Weights of a small GPT-style language model, trained from scratch on English Wikipedia: 4 heads of 64 (2 for keys and values), RMSNorm before each block.
MLP neurons of a small language model. Each row is named by its layer, matrix (gate and up: input weights; down: output weights) and neuron, and shows model dimensions 0-255. Each number is 500 + 50 x the weight over its row's rms, rounded and kept within 0 to 999. Numbers have three digits each. A neuron's up and down rows have the sign that makes its largest values positive.
Before each neuron's rows, "fires in" lists the words (lower case) most often at its 100 highest values on Wikipedia text that the model never trained on.

fires in: "and"
L9.gate148:472463478521408543433437456506433461401497510472436507586580419486461593530499539518547473642505489446569455537496539521580556454507410527553447537508434491426445488568441499471478481542498511512512483561515512560478469374469482545418449485444518567437475517561521535530482478498483564477594554442537478473612547576592557454534468475582460492491467540514494570430435500500508504499601506538555494508445500484455521487483491493513506438470566477490583465466524468500526531440568551530581608464380467462511527465562441493548493354491402486485497549547450511574591538429508580503440507549501568495548503587467396505557549427416558492398503456536543552578445479503523406525423458463514479484467520457474507411514537461496422512458497553549499520501516523377472606540490474
L9.up148:521474443519477516503474468501502492497549480484417530585526444554585513409440492520516485536425444374469465483505571528528498497389431427494461462576496454562349447532463484465528523456432467485447583447439379509574570359553467576417448509592416453607507491472456525510517525459451482539412513452455505545504529533531502493539480602426527526552632479482496467489421629441540489541510517508620509572509562491472483508588551535513412515459508489473516512544498473487509479478490547493528495472461435568405550551531435559547536458543416524530506453451380423474521517420466571503429478545482477557383487460534465535521479522488466571470521435500615524462486545443492413508508515557470511505484447473534501481481472480507489455471535415500398530532426508484408527509535534
L9.down148:460375430500471498466527552472536499525540490573544581581470449529458420463434577496536532461549397505459482510515537518461385502529540522505510427530413427533411398413626484545519470470505482500534528438465528580458581535480494465437548562553550430437553497451505448558506538519444480447494482439555513568439569471400454467520500592542423549477530546488479511423472507629540516442494512527499506416542442550474495476547546495444447485428434502466435484567568485583533495526541505516468551536495513526455515561505511422460465452447460481541415452477510471474490464487508511466524488477437517586595477489491477456547478573471515529533523505481492466567396399560524454453513490422381577527506490423503501605526519568432510629521610449470518423503510464566569570567452587

fires in: "all", "these", "incumbent", "most", "rival"
L4.gate145:541501512561509524511486474390496483596504457541493501507556540452498539475506477476512440397429490606500500455495465505526500581443526494496413493377449423556530450466447535395469464492554569436554541506515479496467529513531567460533577513570400419494505451484473490451489429458483537457404480506432417442532528481451544447527416557496517507570381478555461534449462514496531492533482418498471507574470492503415454521504486443435454552429528497489429446507518375464586469495505537454526619426477486515460452454591413550432425613480447438584411601373525499480483468462547396442514501539518420506490543539529414493534442468450493417509468463546519437507467409488485499499565508510529457514474500556592578549528464458502539578463468445567523469555511493382565536535537472
L4.up145:493453534451507412525532505462555498418551493450538419545446584464502579543383507576509506421552510438501467583488490548498433619420487518501483459480553447512533558566554459561468549468557505480574526472484458496507480479421539441514490456439448538416572492496555537461467491451415492491639562563467494486453530564536565521356494466515482446522511466449547546474570543461413525600533493465538540535511491515409539465582484480536367427495491429478426546508542533504498537477549390407507521499484496505460581561451396522448482460524345477533472489462557488614581531471483419430521520502518447489492440457534489453547380465538438451430415392514505496397493507534492526515477535441516536501533502523502526516485526542507452538476492394550572501485531503439501489485445415
L4.down145:543552475570563498528513515483431541478501516555434472533491437493509577545527479523497456526547476462459523386467431457456498575455544505547501498527529467527442466508560488452433556461536459522345583511442446535481468401483446596423599416516509500460344477456404645425483531523491459461517482566493463440488511394452536445459535505463529543468531519549538532483473542486522472449561477464464460537481468547507618482476485530424472526508473430543530502503521507460547494497595535505603400496537514442447484594531457441559485425478510454496446554477530563405504409444556521582498532494508467520483539366499473517481439571468520466533565524529521523517557509555503482640593593511437549450423513368460410460474465531507464567469425561526484526456467482535532574512515475

fires in: "and", "an", "writer", "don", "time"
L11.gate635:385527480490529477455530582464440492571491496542483475469513591552481489582518487540417438545534512448568530486473596568519447457459416508470396518500470475570541547521466531454562477467480499567508476474513518491459588497554487511452535487474518533458440513516537447496454491553448601586469556511549506494523503483563501470434437503378537532521537596451443485456421491590549465465497526509476497559413564446550602514505486496555501432545473336496529583562560514488511560417608460522479518488514462552415547498407544479527528482456490482483594541503504482525432536441549603524447426501559452508528537468595456429485580463511561557529532608523444577484569570473513541413440415541521502472460584541517417469534633595443544535514486564567559538505509476496491520605511525
L11.up635:421504475515564546465503532447529521463426525554475545459616503575584554448488498453427606487434533557436537507446466484474458492510543418460497609609442422465453491541464446513436530542456533421523456534483448458514460490458492593489392416491416516583567577507460424500524467581502558485536539493498507501419560442444514500487497491374469539508518437579450503421475473468536403492493555541471487476552645547536495489523514498476446530489568514502492510520486536492492487470553591460494553464442521565489506500556489475559580453572481465499474525514503634521526542497480534593476620424451446457498475425411428496542453524479515415522497567483602564459538463429517502538498477494433565484528448487471481588455414453425600445546536507498465522642546446544422461514476495
L11.down635:524470454516559565450460540526454556506539526484518513485459525536516485543530477519471530450486503472480352461541491499529470523445543380475508462563473517549460533406420553555524443476449446526495605515401423430554455525469418506499493549532449459510448566474565512507586576453436487482441480521449514555559472515494531483507476500523512507458419557495490536519507496599478579549600520475449436455380520319545532444472467503474544530487494457495570458493529433539437471469513411589450478503516475537421485516552485441457504419529523580571466492677594427464465433488512572501534569515561564575456477550536488444538491449525516451501545490503502477497496532432446544557552401546412608477424567421465383469532547569499530485516400496482503519520448491534450446410473463

fires in: "part", "result", "terms", "term", "results", "party"
L6.gate92:531556482623471490522535520462562556532491482531460520431611445487474465508516450511466648542524562413509561517458440522502476526477499507414424506473525521500473487506378566435515411416497463539497446483487535456368486408416476468558468529525515463401524574458506498503538465453458500485486475472444444488473458568450502496502455534542534560583501580507524537510472414501483427503536452505486406587462574551490488527521520496610451434500491543569584517356596481552507435482412438532510467585576535562420472541422516556520587486472475483436464472606410467563456457412497565599501554497540547470410440503542556489538508476628511514528544451504516455434496527450439557503473494514503484491449552518547543419569411425482602484517525499471459544451506506550540479504518485
L6.up92:439575505541413462471568481521529521533467550480417589535546507513506477436499497562417531472505440478476428407433472495579470623475580469551478519521479529451550512571457492407455469466591527469472443455493542577528504552487432477600514536512560492480546529455470566613522483444486505483486484455436427447428462571421488550533565454463461481502535517454511448475561456505532482487474497509375484480409512501483492520450499562529466486499557547587469520467584511502439516495480412544540420522551614527420480482560554507484498442494368507515517457554481525567523421470476506535451572478592489557431414491557479524536464521522557609466560454573508548443509452454455460491476661568556510464466499460579456432580565492515486558479549548463411552513506509568475630439524602
L6.down92:461461548465503484584585477545484525512441575476466498492468568539553398495549411555524431393470484499494550416550509552470579489497533399489433536513557568488524609484482575549490486516470542509492528569472538483478450533470522491497458426575540486444518546431581514623495463484490540531615446453510541449534531468476445552530507529563419465464553482493477437434435477434526535444521501586531543500557548433479479462507454602441509464570616548531528437574504456496481502495565435402485535431447479468477562364579536447552538523503507523521525505509478515525483516440500459482499453463510434538513473508467351517388506430483472494519435517490474530532465451422453480583562485473489515471504386428588367534463495417441477435479533631530487531453524520605594488466512504

fires in: "who", "which", "and"
L9.gate441:438528529474427521514505596555524528450424531503515468594461423426428468575462428477493488523484443424522446469468539518483598526508443380539431440558471513461405448471456497541494485578368529518522475465508553502489580401605517505554512499410502495381497510568525470513524456472373458552394541495450459435457504504496569471498477475601411525517577519429523470514434564512555461512610437531595447569545536467459552528481444524547488451568544505483567557407539487631501536496438575480527545491492552541516446475590486546502492504446439487414427596510512494456601446450466549566496591482533565457527568562461505494580479483511528561474566514478525583488522473534522438491474476524580485467477556509489494430519590505455555487533473508536487536572441493481511567525473578
L9.up441:368535527474568514455452511495518515518398486521499432580492488336480517491526440565548448432472568475649509487526537461583595486545464499513506471557486551494445502479442533507520518527550452496501382434451465496483517439555488427568491420456532445442502507579520472483416498489435530496475472424522455405500449443431588531539444512546493575581491559425482374431490555507489565474577476583628569524557539428480512493465558592499458528575486442496461546473500485612477567561548579526536487512464465518561552509512544486523543439459554509388495526490562537550564538459508482496494579451529542400517492492421480582557471430523550450478505539516514524477496477510550451518469464460495475483554534501553490366569543541384459494478526510507475536478459606463536558520490566
L9.down441:464533441478519565443460488433487525561430512435583452445503442467485491413479494404574545582532455601478472482489533468513531504563490643449535543490496436532547517649425459499461575513595495478543450472537446529458378538397523466514577564518533538480410492454504507510442455494506558523533546503502508430494466544505477494535426517528543550591456594457438470448441538546442547527519475491477568494445577498445548553501479518526452454532484509611410443448505575518420472554505503567410494438578485469433485468499553450555479503461624382477446550427563463564482523516533494391486467505492529398441512437482573565532533543448400415544523528453516459527504517505474541531462512420464511422426495571594518563484498472481513585453526492446495466432513490414507543547534516

fires in: "also", "now", "and", "becoming"
L11.gate164:498487486545518531412486514480435469610412524504537470492540498490446534496514527540527416555476562482546435504471599535460497536528450415462503521607522460547456544609462458591524417493456565511463510599580442480478511484566464490528579497499474542441499521512479549490532459474451555550498495451453402500525475457586602485530493476529493488477530510498526533503530410514429500555532514552462507569401500467569613576478521494592500550544509486551484547437410482497540541459487461537525594368540466571480489381613547603537492635466418459546547542539412446501526458483551493603450537553493518513557585533489351541488509463455487437463446479486472435506531465457432491452486414537564460538437576551451501512491462494517425497458497546588522523486543450509485542629450476
L11.up164:487588592523524498517485495431454457554458518510448496492404429497598464497448509440497527598474517477524527455519501504546492535530460536497568511434528553537408440519516423446553465440560514516459555605512472503465513360498536504424628463529513531510529510537494544527394511424482492453466461507497579517590442532547555492456459492483602543544529442493497459475474541546485435580533464568492595513496455531491519539601538488483524511541499566482488508598590480499393434466533487537449531522546525496439557449500517419606448443567527503596538536462415496485496530475575425530499408400504438441386494493396484443564462467445415495480428472516438481427493434452488461509345458516446462456470531499491503468534477478504522519391456589494448463467573519493436567579507591
L11.down164:431458534430569440565425493400470545529524554519417570519521565517496533438493473459493607455481479514574469529510417449508555434522478460502653475454566403442476457509482558470529462453549522421455529553499552552411419610444486564439532434431543505549511514548489621477543535396467529591604449477550471457394562579535498458516469431462516446527481446452523487425485481546477519450455439539484494446440535515429450556462491488436528546493442515524501432518537533591632580491566507521442493486511492563523546579517519388481516393484452388465496470439548499509456537586442474530539503527505525571447473484400509480556456467529531543531441514469481465573557506565531551475502467508508535463454489587458536533441475471526576540555433485421498494452512493514440544523440574

fires in: "this", "it", "each", "but", "because", "much"
L4.gate157:516486517472475548387509504493459492498535453515576538508563478495518481543455564539514472545541514550538522488468513537541488532495490383402517485515492496453525472494424548473464441412576505487540570608445422494458478438519499528517451440474476583478434513484579492480458505484530534496514528521523369547554502582470453509528566527599503556527435418491518404582498449396559436516517376491536500495447472570477453507476493538500547577564519444569455579452481496458556570379477515611499544550452477503520500518517567509459433518428451519394417444586517528472481534511549540491525522504558504647571505515514528501565521505477377571454512426495590486516577483482577588608431587470495459507448582531515543482458527430512526566527536461504544567637463483443453411482518428
L4.up157:553464495560550541635584527552556497426530397548523490455542498446534618554503491576487536563475616497477533501470548507516575527586505558519461510498472544513472484546417604483483411537452509538513478424418532454493586491517530525455544550520448498432465487488427569441469472434440439459554500513434510461488569393547445532476462455592537473542501578387482502579474433520555506450488426415477464551535450405387452508470506476545521414512534504464531538448572576453556516398546462496564547497521459520444487500511469527542555464496430429559442548482503402564487467532504552551549589476488535553480565448489480529416589558406572441470561471543534528507542474581472549495483524520550497487443434602507592492468515407425495526504408540437452537435465516450525498479504500
L4.down157:482461511490498596393468448483535526546514439518501557466571510481636478448529604462493443552455458461455546501557617472543411407628489465498537509514497442492544608509473471476485525564552529505423589473491474498590522503463490553558452572470491520442548566458597509440514522442576486484521491503521506484519504506484455572492381488555556583590451499539503407512477468549611448472505521443449547553543509503515585557508544451544473453523504464508479517532523644430532529469502473591516521507482526528524541502463478517486548479431450444405364511520521539472480397499599560504491502598491583495481537459483451461511514459551412486461445559477544479413573430456554559407456518506583449490403559502491502495450492508507555500472485589518607588528455424429487486521455512

fires in: "all", "first"
L4.gate320:578482527468542486590519510472517446520503495493508375484433502506468484522507423462541499567414442483487437497482477514569461451394482437451492441508532439487484483529439482513456541491484508481543439498547501470425486546482613430493477468518542526518493532370486469428485535510561446482486461501536409578498506543487529496612517406525537487481472435487460516484590570503502458492416576595525445478466521487488561543570446385416470500528458503576484463417411495437538545534649577621538505530553487484486532449532432551477515484551522492496514684543512430524547453457582541466546526462559522503545428572496473417531431539536516470564561557431435507579526442457465573511442465349419521546503534516505522533486443441473496488459619568418540494522538452524494457556501500
L4.up320:565477502466449524566576492546547495482494393544437501561483558531534540579514477494475479569437504517408518518528542484508541489424552462604499557496530489524475595577567520447442445464602559472531455546468494511517503557501487466543468526545482497509543434524580512457499534490412474527496484545390431558445540430538551463505506405455481494498473433521605586472514451534499509581517534456436544580552471402441551429526474493513547391475510500578526571458498543433430606480514493559470536456463529566633519486519481475520542516562438495476479495524492544482545511547552507477567509509457408487481501459470536526499532395518433470450520461548481489586540589625549524471525631467487482543435589540429526482502509522464465542415592379488530596562501480478406432365425524
L4.down320:513358541455555528502486497588593458513397541486523495479417494516492526481533493526492482438475496442485401414500482493476491518503537444552559519498580433422459501460447538516524368396551590532468468473468361569510536414518531469444465465580545544566462448447560575475557518533576543536523523507454452493464496488524471490509528456452511463493479488526465499492504526555510510447469495541548541537489506550494455481562400477520559559593445509509561558427496572484528503604578423544504573522518554516616504461464533401409491479448517531587569560511548548498482493560535471490549506526501508607478468422485507507447526433449589513518507578455546531542487432444497559548501501428500568409552473345616442492609463515427422430470567607478499521450527472508467521530542497